Weights of a small transformer language model: 5 heads of 32 (1 for keys and values).
MLP neurons of a small language model. Each row is named by its layer, matrix (gate and up: input weights) and neuron, and shows model dimensions 48-143. Each number is 128 + 24 x the weight over its row's rms, rounded and kept within 0 to 255. Numbers have three digits each. A neuron's up and down rows have the sign that makes its largest values positive.
After each neuron's rows, "fires on" lists the tokens most often at its 100 highest values on Wikipedia text that the model never trained on. A number after a token or word is its count.

L2.gate161:175121119192078099121113116146108133158121092104128115082165072130101114087160088102113113134131113129133186112094155145130138145135161129136154108129181137105112138123150102090109102097158163118113113132158109130186088137120116131126092122113141139127140107137144113108130125114117120090
L2.up161:159115114128093124106086155116106125156105078118107124108139119113150104088121095085110123111155149154150133106110140152133127125139146117155129157156164142143133151132140095132110151120168165128077109121133165132156147149127058114115124148123140143147115107121126110123101154102090088077
fires on: "ir" 61, "Or" 22, "Dec" 10, "Ir" 7

L9.gate375:119086176151129117158147181125129116133138070094121138099160160158132134133142140135131101071159126085106134158138093137110149164127146124148148125088123146153131107124107112137048089146137090142137114098108189121089154165144109098132122134146142134126106117146125128137142129109119129117
L9.up375:115087135122144105142108168103130138142072181154077117098134135082145135146135093109151164113124133116100095077176146103105174102141131125110111136145150159137142138138138081125132098166107069125090128128154091110108108125127125097108139103139090082103160102118118130144143118120145096137
fires on: "l" 25, "ar" 15, "al" 12, "is" 8, "ed" 7, "il" 6

L12.gate402:125084115112169118162135156090079130131100131157146148100179134145104104147120123102116145105119102136106110128098140125149116132096137106136107116108125127112160111101128160104132128192109088137169080127134103123095171180119115138122080110089136164133133091158115133099140121140156159125
L12.up402:104125134192138120124119161118115109138116134108133097139129109089107100153112124216157112137096100101120118136114107085131123125113117117149140136076172132119111123129131153189129103108109125145117110079128156114118127118138090153140140130098122163133118150143098142102154119158128149103
fires on: "f" 22, "c" 21, "th" 17, "C" 7, "tw" 7, "emb" 6

L8.gate179:128088160108085085119102148173141150120165129108116120131162137154091156119166111167087115126125142162163124146123113102147150128130119111159080147159152111126181109146125108124116158111110090082109144146123151094125120151105135119154121129108120116131133132165090155087112109103120101129
L8.up179:102097155071150112121124102139152121129148145125147133154129122119134099131118095206148120153129132106102085141121144101172155141101144132103133136158130127117139096110084083107134154139093171171124120103130138136119133149152105118145128120141156149136114056136112149125144132108077110138
fires on: "c" 31, "u" 15, "ab" 8, "e" 7, "st" 5, "b" 5

L4.gate583:142144134150123133137146152123161140143103114112104148165134167157096097170087137148118142142120100135143110135187101110099131144122128156127142144139081128125174106148135132074137121136122093109080149112120081135086138084137121148067114136089125157133117123154180123079147103159137128096
L4.up583:139111157100126119122126143081162120124088110120122133140109196135121097122096113137138117116165131166111158121173133122155186132151178113152122151152096109135127129118124108103104148153131105126130101063182152124078129139118124138111099137104167148126136109127140135165166126116139145112
fires on: "ic" 19, "p" 18, "ti" 11, "ign " 6, "enti" 6, "ate" 5

L8.gate180:103137147150144122124164165123088136179152140168158199100153175153143170127091135139148130141151125123130132132090136106133126091135156121144111139077122160132111145156134082110103110145112100146103130135127119149140137150167096121123081078139116149137118077167114112121110105082110121094
L8.up180:113127182171115125124113154125146125132137152131135129135115178143157122112134135145134134140119133128169090108083130145112091125152129075142151129141140153138121124141146114118117104158132117078132161122084127137154115131087159114123145136168150140151117112134129153165115114091082086112
fires on: "j" 42, "y" 16, "th" 14, "dr" 6, "ac" 5, "a" 4

L5.gate65:146107090187101157117119153086132148141144134122144104109144160126153154070083113125113109127112118079108123154110132120116139138141126125140074122123123149143085155080148144125147153086143183116115110082148127100111129126199152103131113173138114108140132136171110121133159134122092117136
L5.up65:132144134142071145128149135098091147111147096172119133150133122150106126105103082152117094118168090123114111124136137151103151145143125109156096120086124127127103125142150133141105096159085136114113094139139130115107105167158119137119128145108099118172148089159106075100166109147106106119
fires on: "for" 40, "on" 23, "of" 13, "mon" 11, "ed" 7

L5.gate427:097082093123133116125126129155143153112108106115091087114191090126088115126149120131138151169129122164167148134118115123155129084142118131123111132152139132103156122143141171092112137134106135156089157132041129136133129131143125161100121147169108158131114125134155182106127108141112097133
L5.up427:114127109133124113100116112134114125120126145137133192103123150143137143134134105154142134138131127159103132127139143051129123088129167082114105115168109130099149061077105122145131170154117142124154101111134163110123105124077133168118113134144128156127185124091162179123133153136120143155
fires on: "u" 39, "e" 18, "are" 13, "ti" 9, "ore" 4

L11.gate385:095097100162149170133169113105142159107172124121141167062163070130143149102154093148102149116142127153122118123118097113109126167095161123137161130179131155112112171141150142162133148145111127146126103125137135123124105153129109162136159089134166110166170103100149173127150089119083124157
L11.up385:139117153133131156148154155165114146140120102140090131095141158167172119158150106110133152088140111156122141110131158123109117136108142133148101157163140085130129126151149115139143138123165121131100128138104079157118076122099152153150109088155122158166066124124144173134145136114161098068
fires on: "Wal" 21, "c" 10, "Sch" 8, "u" 8, "Mil" 5, "p" 5

L8.gate315:128178128117101154131134128136130100111119155098152158128179128149115134137076121119113142101089139116134189136120116111123138110135133129146136090161130104110129109115128155118062151159097125121113134146148129141140137145122147143081131165133190139105107105138127128156158167141145122136
L8.up315:154107103158121146130094091131160068110145128170101167080117127160186104120148075148112135125109121133122140106131135128130120149102079103097115121103131125135083126162139138144137180132118131106097100146124126161160136121131134127108155163137142179126124086096146109127137165107133124126
fires on: "ol" 20, "ul" 9, "le " 8, "o" 7, "or" 6

L5.gate166:150120097100119090097120128162141170128093156144137110088106131156143175159086144174131161098140137120123160143117156145112156119110105114149128120113112116123097132126136127159154147123110138146129114104082147133140141102114112099141126182168158133157111149123142134116112121129126146115
L5.up166:157116086110122152136113085125143122135163160160162117146094145125173140129133165137149161102181158105139167131104111168111159118105176134188118118137131101145105130136192133116132118087163130134141160147125139119122142163126128131122132129178145144188108123130152101123119140122081086077
fires on: "fir" 18, "el" 15, "su" 13, "mov" 11, "hel" 8

L8.gate554:120172158170105187102112145124112128144133113098104111127112113155156135140100138099121142121127141160137163117106099129083125136109118087129150123088157150148130124145156106098127167152104197122120131153118151159169080110145106128113100113119080132147118162134106120095138163106155138157
L8.up554:111146136126146148114117121139124078166135103127157096144120119147112153144124143089115158115128115146167141130195132115093125152161114138161123128090128147113148185104148122085154200091166132112095127122099112103107090117128130127171129103121112157159100130144152150133116120135089095143
fires on: "\"" 60, "em" 17, ": " 6, "'" 4

L12.gate414:123107148166168116128150144143110143100109149153095113101149139103141154124144124078136138135125164115095133158129141135155119112123116117133114158153121127155134180125122150174144160086092133070092100174158145133124150109131094135142120138112147173127128067119130122173146110168138114148
L12.up414:190133058148085097135133131167124082164165148145151109121134076090138146156090129109128127114128145122120147078157102084147121120096139098102135126130084126116100125131114115120155126093071114085118100157118126138138120132133101167153088163109131119183144104096126098127139109112120107170
fires on: "'" 26, "or" 19, "es" 11, "en" 10, "cl" 8, "n" 5

L2.gate454:119122127129152151135134110172125132141112131107150131185112137094129129094131159151129148128105140172101143129134098112149128138146074090168146135076132124130090126153139129109126118098140159131110099120182138120156187152158162114116151119086087123126125147100156118112171118066148111131
L2.up454:119151093149105162117098153136131146121116126099164108175137135114174073125116180106136143117113145158109165117135119154169158113131126101166126137103147112125120131130154094091094109104139132148133124180175110163110143149174122158120119138120114126087105134103161123143147116097159091150
fires on: "sp" 74, "iv" 24

L8.gate456:117142130149135108175135143147098119095110151120136120149151100124096151155113093126127134107125155126124116125117121126128128143123135103125096167137136105114147098097139116133160144128119137119116104165100114161091135099169121104132161165146115125165119087160067095126102115109067145148
L8.up456:158070103128122132130173131125147142167140100138137097118158111101145111139115115139099150163144080090129129088091153124118134151137159141113135150125123117168149171159112078099124126142144105141143135141126145162175155122135170101142121161133130114122142089135121114112135095111110118128
fires on: "er" 22, "g" 12, "n" 11, "en" 9, "f" 6

L9.gate488:095154131137155149150106142139059148170107150108148111152139163134127146122118150095116124105149151125121170122114074132115149121109147103080121129155110111119156164106143162153135160159122128154131127171125118150124173134111154089138133109149085123081098164129128133143079151131131105122
L9.up488:121053140122097129110143124133163091164109113117128181097168127116129152100099136119157089131137117127084163155133104116122103095154155090153146103114144159158148159080156140058102080129127111155113129083134161088145136105115135099130069151143125110113110139101130144148132159125137130097
fires on: "de " 24, "la " 9, "a " 7, "en " 5, "tic" 5

L5.gate637:100138119101103120127112144154143106147127156113126130099154142111150096115137165121125119118158136097119146112152090114078136142133124132106119123154130116134127128119127151115116137073083120084097099143108109130128098115138144128154131143147127155095170125130112088151117165159151143073
L5.up637:158132108112117107130079102141158114115116168088108142091167104174155118127101139140100137124108129116127124102131125114146150134121129137125143147149166108132120112111122150153095124048098127109142127136122132131150093117140131160162129190134098118105133113119121075152148122112169113088
fires on: "or" 54

L9.gate27:118144174135127135178126167179121119130112115117113105114167100107129124136121122152112140114132146178132130089121109132139134096109100119093117118077130130109122135120096143105098083090144114120128125127121163139128124113141077142134128116160115108099112094093082091117156114138137087069
L9.up27:115101155129101138112124135123150150094159099116143127090113128117100102131108113103149184088143099123135160151128109114173115078111132081128135120144147116158129151134119124144137122121113130116141135121113168127117130111135111160118131130154157133082122154142148142104091078121120109141
fires on: "es " 30, "s " 22, "ures " 6, "ts " 5, "ities " 4, "ames " 4

L5.gate504:144174113097114158126122139195079147166146118130171149138139119123079111151115111125111128129102149100107109095106126109155122128136132134138121131150129153128126149098134168081105110147104153120143101091076122134082146118131144148102129118124111132111093129081129157129133132135156146129
L5.up504:135108139118195201146125157091117125153151106078133156137131123141106130132139138113127104134118106105132160132096109108137137084126113121145119110128133101102078144109122122133131126128127138118150095109142115152089117099126115122144125082110117121112095171116083130122146152135165098094
fires on: "v" 27, "av" 18, "f" 16, "enc" 9, "c" 8, "iv" 7

L8.gate471:100165112127095123121103141117100093144080162106150114117150105168128124089106116119138143072110092074109148112124142155167145128091152158149147113171155129177148101122132084165111127108113102110139108121135106133130132117110095163102128127181109160096081118140105064160120128119173120085
L8.up471:108151105130097130110102144123103124113093128123119110131112132140110130090147102105152103117142097107118122126081147130143149120098120183112122123166144151167120148123090111178136152091111101106105125098112120135172132114132093082110146144141125172129098153159132091152146110087158127107
fires on: "ent " 12, "re" 11, "or" 10, "took " 9, "sid" 6, "om" 5

L5.gate112:118139131167122130091180093133103088163144135163128090154145139141153155141127113101141142127132115108096096164134131103091147120149071131107098126134126149131156140111137127153156111122110122136168148080117131124085073059121144159073137115105076173113103128123122124104133137135121072150
L5.up112:130122142162135149074174150123140122140164139172121120129128091151134120158114166136139118114094087071124121123148157140086129099119145125105103176130097108120163097106186132193137103163109138150128131133121063094092108084140140155104176146107099143082131129108112160124158098170127117137
fires on: "of" 53, "prof" 25, "af" 11, "Of" 6, "usin" 4

L2.gate274:154131139131129113103115097155154107149129077104108119144109108114135128174172118118151099131153160133169122165160089126082087140133151145096192095115153129074125129123163158123112138161110118156111106118126112147118085144133166142120116116127175169128149133121154121138176115093101092125
L2.up274:099123150086123084135106103104110108147112131100109185139143098114117140085157144126106149069132197159115104162148116099127100156131114151105143126106095142111109128154141133134093156113140144152150145108131110145127171114131109123138152100141197160104140149084142118144129158184157127122
fires on: "ash" 41, "5" 11, "2" 6

L11.gate210:166168138101128104125131185081101135136113139107127121119097153156106158151130112158117124124102134165166126139142162129087125135139132145158133114126163155153153131130138094093146153140118130091123107134116159110141130131159136131139150124098147143176127112106121126106096143142138081104
L11.up210:121144129071099140142129127155136150114071116119132176088101137144143112156172140154160128102100128112153137101116141085127150104128173105113129102121147117076163098091144119088117152124107115127109117120142107121138113102141139093129149160118125101128171113167109153141122135108139109159
fires on: "l" 22, "j" 16, "ass" 11, "c" 10, "all" 9, "Ass" 6

L8.gate54:174120117112154117135143117127108122113173132125143095179130092118135083149141112140113163128126093128149104140142118138106166138100119113172138182114146113123151124149131123101128131134155114120125106138117099133113180177107095141140145158159119130156133148155151129136093115165144105110
L8.up54:149145117120157178126132139092093113170185141162093135120130126134116158105118121126132147144124132093144137089141170124124169137135177157148130136098125106161106128160095137079112133131082142118119129110112117137122125096144137109165151133122128093105159077171134105180153124130128134138
fires on: "on" 37, "art" 13, "f" 5, "g" 5, "c" 5, "I" 4

L12.gate205:126121111111098164119113176132180121147126152119137140080134106135176094117140128142135138158134146140130145087105093130093141122142089173173104138168098124136126112105156138157120166082129130137114082146127125111133151167104147111099190113087170154121149096154107153129127151111125156138
L12.up205:132135127089092151166108121138097142157119097150113120129166146093145104127109162088140078089107116165098152132143122126050088140104112105142110110145152150137126133132120155080146159057154117115086127139143140096125130119140139133131148116143159139113134105117149168168168087155148174156
fires on: "ar" 19, "Par" 9, "Ar" 9, "it" 7, "par" 7, "poin" 7

L9.gate367:084132107144151107175145116136137127145140118114133100124103144152143146129148150113105149090111082182125128093147142162125104102136129088110129124128128125137128099152114146134104158158109141146119088157107093150150148158116112105117117083126098113138132143076132116149191124174118133150
L9.up367:107115142169137110124130142107143116158157129142130173120142115092199105111147143095116174143133143106140115079106173087146122126095100103101108118134107142161134101128120154107145124113096140139144153131170140134164146173146158084129157116080123144097144139133170144111178088156111089113
fires on: "an" 35, "iv" 25, "ph" 7, "ah" 6, "x" 5, "it" 4

L2.gate206:164086139127084157117187109146118150128086127140090148106161202114119146112154140092122186169175091120144113158140152158145140159110123132133118148146114113097123078106098147113115094118117078153119082136129110134134126146137120119134159169135111103140133158118105123119137132131111113110
L2.up206:141112129123082156128126071125127100166104121186138099136135174115139182143149173100141113171118150166135146154144125136097130139124114151143090115152129145107112133113122113119113146087126100119108049121126129149109148132093123123124144172135121117135127141135108136117154151095140097130
fires on: "a " 24, "University " 21, "American " 15, "Pol" 12, "of " 8, "German " 7

L5.gate435:124152133113158145134188138131081127120113141103121130098120145156134079144116132118135108129143164107134161144086054112106148127104132144165138129165096158152114107120141140114085109118106113112128144140090113137126101133118051117147134088128112133124152122120109134111137120085116109136
L5.up435:148141135145181130144123143097142106113112135096104143117100077131115118140115139164130107111167089131153104107147102099152112128136163142128120076156140128110155094144155110123114128144122110132105154078137118126172162111116118143119143150121131154077129126126120101116109173130128116129
fires on: "l" 34, "c" 18, "ar" 9, "end" 9, "ian" 9

L8.gate356:122153096157127148105142089141163081149128126135125094094121124138122117132128123086127138096123145115129141135141153164116135143087124112146129139080155091160172135118169158117112125123135151135125091156123164121164118118058142145123118137121078126173128149096125123101081152107138184122
L8.up356:135106102117175129111131149177124122131143134145090107141104118140162127081139132096141203116149150124128175134150157139113169132139108103141119115074121142123149187087118147131099149157095121167136098156107125130175101109106132107144132155116107143123145146113100191119116145143145142126
fires on: "\"" 99

L12.gate54:084180141125116135078117132128124106124078124071119097146125096114094112136101125113138121139120130111124109147133117128143161094109131156184107173073144158102140152159107085127082111109124141147147133102051124164096141169121163128135117121084149134113118134150152144133125108118113109125
L12.up54:085116131156159132148148106147169166126106101141112160123127137124155140097145139159158122104114074139096124163101133123110141112120185137152117132127098163162141151108156103110120134130142131147093121111126125108164159156119103101133110171149136178164124144147152085146135138061092090112
fires on: ":" 19, "′" 16, "," 15, "°" 7, "0" 6

L9.gate129:115140137103096102109162167090127139106120094124143066143124103114118120130117121102143147136132127100121124130097102118129123150136122089156128122100128108112155152132127153122157140096159162143114097143129124135110142151131130094113137143143077112145082086122108135151094143138169165103
L9.up129:135143177121087101058170144095153129110137111098088152117111114133123101088144106121099182163163123140076144095119123125127161194138100141133122087095100124104158107168123146117105129116148104164162113092108125095109132139112157135159120142114137143097127130139161091142136119150119126127
fires on: "| " 97

L4.gate276:176165125133128123130101172110114121149112103155132125102100121130082137095131108177143136133069131106130135120088132135091131157141106107147146094152130130112140140131102113153153148115127130084102148101159134165145090096132133139166109151133130145143127156135132109150119130111118097090
L4.up276:139114118151094139101118087118094093144147166149172123119110092125147131137157153138149120096129158109119105107140112149133185130118155141132128171121113152135114166126145188098114149102142169150104121128097121134114103140148100159158149131163129147178107129123103154155096122177120147156
fires on: "ud" 26, "ed" 22, "unn" 9, "enn" 8, "uc" 5

L2.gate610:125153106117140143133111122139082165105117147119154106169123113150125141103153109148124154121099117134127153082091105130152156130159086120156110151150158086116160151113118120099174082118150157129122159099127147134111140121158137152104152087108101128101175104126164080107132104106117119105
L2.up610:159151112117173121129125129110109170130144154117134115113136096147127116079127135143136141120120157127142171107128145152147134131155052157137139151089183093126134152102151152104148095103157146115118129155131127090128114136132137184119180100141138139129168116086137109132153089092108096132
fires on: "sp" 76, "sm" 13, "had " 11

L3.gate529:130129138189116149109149156156111104113097103129122126140160136117138128124116145148092143169135100134110101135109106137107090092110181100175149094088137110123071124153139146099139153098125165114090111115109083139147107126163127119150142088146155128145113151107146126122058143124111137142
L3.up529:134116129222145170117153126092116109123107108147177131095135110083144109096102132127100120151174127126120124139114137143130078097129114079174157120096148149097093115155123121115150122105145132138104148122141119164183128148154096106136146109181154146121143114148120135138097130088115114128
fires on: "for" 23, "li" 22, "cre" 16, "ir" 14, "Ir" 7, "gr" 5

L11.gate217:116136143150115078100113175110147102124138147159110119091139173150146177136088092088111111107123114146155123140114072191103134125131140136129116160098127164162149139152152127122117103128140168105105140112105132142137136151146101109095162120108117062161145119141177145121098103144145144112
L11.up217:103133145155112132160180120135146127134175151100141154130164114117112142110122114123125124137095121106148102159124146107081102112127117116098069153179125148154138117118189105128133136165137115100131161107099145149131149101141085143105116110109115112130131110124132155063097128090097071121
fires on: "J" 95, "j" 4

L9.gate262:133110160073116152156093106105133141163138158127149155103144145149094112130134153107094134141133078146123083107077124138074135166106134110157100101152101129114091134114109114127148097086141142112133135151106106113116176124141180072099129092120141126131136143158139122143126127116150106104
L9.up262:139111092111151193150120148120150127128124125167096152108154148116146104123141159098129118101138150104143157112067066174114141165085129073162083127129126152115135174132136135102128123144096150161106070148119150125139146130150122130119136128137134140151130104145124116127119128124085124123
fires on: "par" 31, "stud" 12, "Ar" 12, "centur" 12, "fec" 7

L12.gate175:119089112174197179163119110111127095139101103133114152138161129150169124080149097132081127162151143131117135123099159155128121103132158114084110131140129094125162109126129127143064118147124153140088121143077161124113099137141128160118122125152131138146150096144140113118144107105146109111
L12.up175:114090107162133119118090157081113166138108143134089125120131115103105134133137149122117136082133126101131125118161147102117135122166144123128123108192124141132091190175112169110095102106141138126131138135140128106140118128177132140127138084122101115123168104120136162132116131119123133143
fires on: "al" 20, "Pal" 11, "Sal" 9, "am" 7, "Val" 7, "l" 6

L5.gate307:093098154099135133092145118106091130102144172094117137121103074104099128095113104134107157123123095138117125133102128120170092122133109082125136075123095126128130117126111140136111138171128187162103152141177124129121098172154144157169134146108108115153133124159111156118116162095137129092
L5.up307:132114166122140151052163160118107082120150111130129157143098115107148134077104092111142143088084125134100127092126124099168124141103101133139108137132099136108129083129141138095121135134177122158113162128177151128123139202148118140159125119110122106101128134144107146122138146086134113114
fires on: "| " 96, "/ " 4

L3.gate522:159092140117073112090071137170116147167120104125106123090132106132131112104114147108132094142135107106099149158060135133143093125095105108110105135133068146075144126146159103128174157111081105123146167126122133127133080133157090104136132162148139112109161114123131144097095140144114141147
L3.up522:124166152124119092131133113135155121103125123132131137055159124111107129155104137114151133160124166151148133128116121162134105118115144132080137152094174135120127120133106145113138126122108081096164129119104137061138145115137116160108124112125080177147136136169180136159120179101162098166
fires on: "ar" 17, "ost" 16, "si" 11, "est" 10, "(" 4, "out " 4

L3.gate161:079167137089094106087134135092101154126114106081157114124134112155133107130149160115157125106117085143083153156145081151134132114136093155114119133106120175143112119143130124084145107119108158127123123132145125137136145172129117131093136148130143143155114108140127103165176164168128174069
L3.up161:092136111138130103117088093112135086119154137108091174147104140138117112138121137158115139114109101152134109127135106106127132130112143092158114107079112174107149117144127106147101145110144134135108183098133120097103125174152134116113155168102125136130158161123126143111118145182105125091
fires on: "°" 39, "| " 20, "to" 9, "- " 8, "the" 4, "th" 4

L11.gate104:120121129143119085133170151130139170100128116164146122144142076132122110134122152118138125100110116098134101107117093195127141104152166131126073096104126120135122127140132107113160098074120110155148091138082145089136116110082133133090173153120130152154098130129122103118088142133119125134
L11.up104:137144106120150124155099141133153089154179127152159086146141150100113098141156134134116145105099117126115189116097082137135141114100122135144146155147154114127142093137157108160122086116136094112108155152105100094147128108147105098147164161132122140109106143138127091155099109139145126144
fires on: "ev" 17, "el" 14, "mov" 13, "iev" 7, "ib" 7, "ov" 5

L5.gate306:134131134125139140157135151118121159153109143126103137123147127106130141125134086119139134147158116092192123124087143126111159155135082122112103110112172135133125130131132119109135115100074122091139123104136221166134114120153152163108123139104130144112163081091106144122125141112129132119
L5.up306:125156105154145146143139146130130170162105096125126142114092115152169127138140166180132135131131122160165163127156129114087136138104117152134118126129115126114125116132117109110110169128097142129146131142146150112130092116116139123101124136106142197117124102121119118079125173155083124173
fires on: "all" 18, "k" 17, "it" 10, "o" 6, "c" 5, "ann" 5

L9.gate37:141165127136122103143136128124134079117126163143088102144148163100147087162106150076168125105140104117126129114092109149104136187141121096150129160130124120149123136112159139137082166102135126195142116181117154127131110154145099135120086141176137116160119127173109138138148156132099146123
L9.up37:157131159174128134113133146121148161111145172162148116147097133147134129127154119153136108159152102125113074152130138145099136118123142126130129118124149133174102131140087109118160139118150120143106158118122166104105117153125111159097104087152160135142154142122168185157169111154143088140
fires on: "ed" 62, "n" 7, "ie" 5, "i" 5, "e" 5

L11.gate538:174120150118122108169114117105136113138130127106134141125144132121141124136118115147160127145085109138189134144111130119142135134136136151106127141151144091149151136118120116150166121144129167137136150140109156084108107123113066132087144106143121108134098121135068123083169129110105130091
L11.up538:183132129112146139134153122129111122109082124113130169096107121112145110133150136176147110089118116117170127167111154104092132140158133115113144152134112135138172068167125136104087134097154149130142136140101080120129155148123053112122149131121144134053103100128144130126116178143095156124
fires on: "ask" 12, "g" 11, "eg" 10, "ar" 9, "i" 8, "c" 7

L8.gate608:150090110147128142132115167117112105125084100117119164114115117110119147165106112123127140107109162125097130081127101141108152125134091162081118133142107154112148091118120178086144105118102124106122125120108114128129112127118141111139164144187142146127171133139107138155116107175165113165
L8.up608:112135123176114126121166162139094107095072094114127151187154154095168150129116163146149140154133174146101138109144149137129118150144098103076121133096126150117133109121109153167113117106136105108136111116129188142164140109061139129133162160110140147107127129131114105139154114106131109137
fires on: "| " 33, "(" 11, "\n\n" 8, ", " 6, "as " 4, "a " 4

L8.gate218:108164124097145123122131114114140141136143103135142158136153137142113104131128173098108150129138132180173137123138144132148163129096158097126091140129141156143157127198124120148121108122144148158138142129164130165131152150160153128115121134113138170155174116100100102115118135126070139104
L8.up218:134170166138108113129136137171082113118141137204118141082110107097126128105141185121100117154138171116150107105125145113153139171118105101141131143114135157137102115136167159120142108117106132165151107111110158161162110142109127125120139164091080132128140116125121106176155148162124137144
fires on: "ph" 43, "is" 27, "o" 8, "iv" 4

L11.gate363:166099080183137155162138136115129119129139174091149120113161097156097132103135154100148117113125167116120117120115101145149147143098139147103095115114117102172128155108143103131156129145185137126090131122177118157140105121135091121123132164128077090120161157166158093122155150134152098090
L11.up363:141062115138097124140117139110172099120161144121139124123143113104127128137148134087142084126116122114085151128129124089149145068139143156117133163125117127167202152129149151145155184126127112151092123145146132134098126131114106107135092114176115134115111121103132167141127116116131126102
fires on: "to " 18, "la " 10, "a " 8, "u " 7, "de " 7

L3.gate372:117152124116100147143086118139086142160135144125129107122133173125161101145105158120141112125119113142122122127161120180095149103122133079149133137097128146127064108150095080152120144108147156089143142114163129113177114116169110133115158129164179149130134112133137074102099160107116181130
L3.up372:151168129152114169168106088144136111090118120104140113113106099113133155136124140156124167133134122160139077112086151147112126113121150127156116182099119129189112138146154150064091147115146085086135120150092157075127118135161147133139163152171117118102140127093138078135103121129112109130
fires on: "con" 16, "Ad" 15, "ed" 13, "er" 12, "di" 12, "ad" 11

L5.gate64:141160143163082141113121104178117139125128103137163150096131149113159098132141126106127122076110096141134169131158144140115131079137080121154122145125152135142120115123148112133066108158188128104133116191117122107178154149132110145142114104119112119150136148137160121125121145120099147149
L5.up64:142173122172129144132158119186118105111126104125138104135139169167134158133102118105133193107124101150105118174107092102122176101102122128128124140142174128155065155138156143093105118126098058082123123128100117105127155126136127131106160122137136134148126111143090124071129124131158146143
fires on: "em" 14, "re" 12, "ad" 10, "ob" 8, "loc" 8, "di" 8

L2.gate547:152116143150105102123140104142101149125099130159138106074125105147114116085156122158142141103144157144103113075106107144133167121102120092150143119166103129074071107179147142124143149126162139147128136133142147156119165114099109149125164129131105152112162099113121181125141100134117125115
L2.up547:150117173172136110152129152146155141095143124090122142077136121151125110118124120174134105119139152164136112092104112136100130131110136085128105115170122147124097106160143157124129129094178187123117140126142125135097164099086130142168180147152132138167153112112147197113147128121110137120
fires on: "Wal" 24, "ough" 23, "mil" 23, "un" 12, "amil" 9, "Mil" 7

L4.gate374:106074152193115147098149127138108140139153121152184120099122095143114134143147151103113150157146121108063103175105148116132143117129067112107131155127121116129111139083121100115121123136136110106118127153140123113133126088153123161146158163126107144117133091122082144129158107125118114095
L4.up374:147089180151108133126139113126092155128195129122170131115123115170112100132135116126113131117143120122096125152147158129111179118165111143130156143129142097113135120074159093112164118120119117118105147157083115102130137112148137138140148164106118119108151105133120126094133104145164106123
fires on: "of" 40, "==" 27, "prof" 25, "de" 5

L4.gate86:147138145142150122141175117102119151144162131125115106091110102104163112122084121121150140144111106133109141125148098176101087106150104126122131159135159128162145118094113131129154118120081134100113136100168156150098100135130134146143088106142157163119126126120107129157150095174162126127
L4.up86:090163130141155130134137149169144139140134101128134160092116095108140132106147110102160175093175144148135128119117138131111161154157136137119136159142147122097135071119092102149146111085164139141173197142121138115140093107082149099137097106164149143118086142119117160156124125172173168113
fires on: "se" 34, "ie" 18, "charac" 13, "sk" 12, "ze" 9, "ke" 7

L5.gate125:125117106133135165127104138143112149133166098058152132121119186129158133080097165127160113129147122165107159149155118128132157120170119139131118127095122138110110101141136144044121110102132119115126127094107125161112157132087146098114145151161128111171096093126099149152097136177150129101
L5.up125:126142161138125138142120109131129156132102131100093067157120153140135133101123125081123119115138123152037146126156115112128142134089093143151085131126126115114177115123116173098138114132162142155132120123085092131144137120087140081142135135155141157126096112131121111164111126129135101139
fires on: "(" 71, "| " 10, "• " 8, "comp" 4

L8.gate558:119148153077127176116122104090134128161141140160133124178134139139151104150094126122122156152107124160077083153131112145120111131092142119147167141078120115131136137100123152118127155144109168130082104129100147116152094096138094116138121156138132125132142114070135112107162118148100152099
L8.up558:135160106152134158098115151174135132123147130131127130151098115126113130095096127158138165188135139153130138129121110113132132085122087135113129114133123171177130165123119160116096146167147122153110101079087182128143127141132163118116147130126096126188115129085169117154124137123122152148
fires on: "e" 30, "adi" 15, "mi" 7, "ad" 7, "di" 6

L12.gate422:117088143165120138159174182165116162095107123133156166104131077119125133120114119132140143128155124168122142141124072152127117127134137111126128130117097122153114147070121105105130112106159140143125147143114131166153123134186107145126116113153104139107115100096123128163085137099133068114
L12.up422:133139149103134135112188194158124135077100139094079113117137120124091119109120122151138110121140101131106137163138099124131129123147117071107123128089099078125127133089122131136129098125161118112112165095126131154152125120142083132136149126139125141124123148081113129149133099172144108132
fires on: "s " 21, "es " 16, "ers " 12, "tions " 5

L12.gate612:151143129136171124128111157098171096145144161160143108133115113164117117154148093102112094085134150132105137151121161126078144120126128148116160077122141140108153081117128139150151168162110091132154085137145147155088111155126133104100119165134141138119152152106170124177134167098074108140
L12.up612:172122122114133123118114129127149119122133167121139147109166127102110135107154139126135119135164097134134120149123143110114179128139165161089164145128133149134135117222142109123095105171129134167135154084148130137134156181171108136104124134140147140129186123136132173127138150137097154158
fires on: "el" 38, "5" 16, "4" 16, "ther" 6

L9.gate416:105144079112113139152171157097140154144102098089113121127143139077119168142148105153161147123122121119122109168094105164163150137137102136104148140141134107159097125126171125104125082115154145085076117120133136139102112166123118170101152131116120141125149151077147119150063096144179135138
L9.up416:094102130110134121084131162146127064128104109098105146098135128113155119150168096160111154132159167118175167132128116140095154133158101083124098109129182126101114135134115145129117079129116123082146117122117161123141157133097141104142129148132156160151163124079128130117163129144140143129
fires on: "a " 28, "o " 12, "as " 9, "es " 4, "ia " 4, "York " 4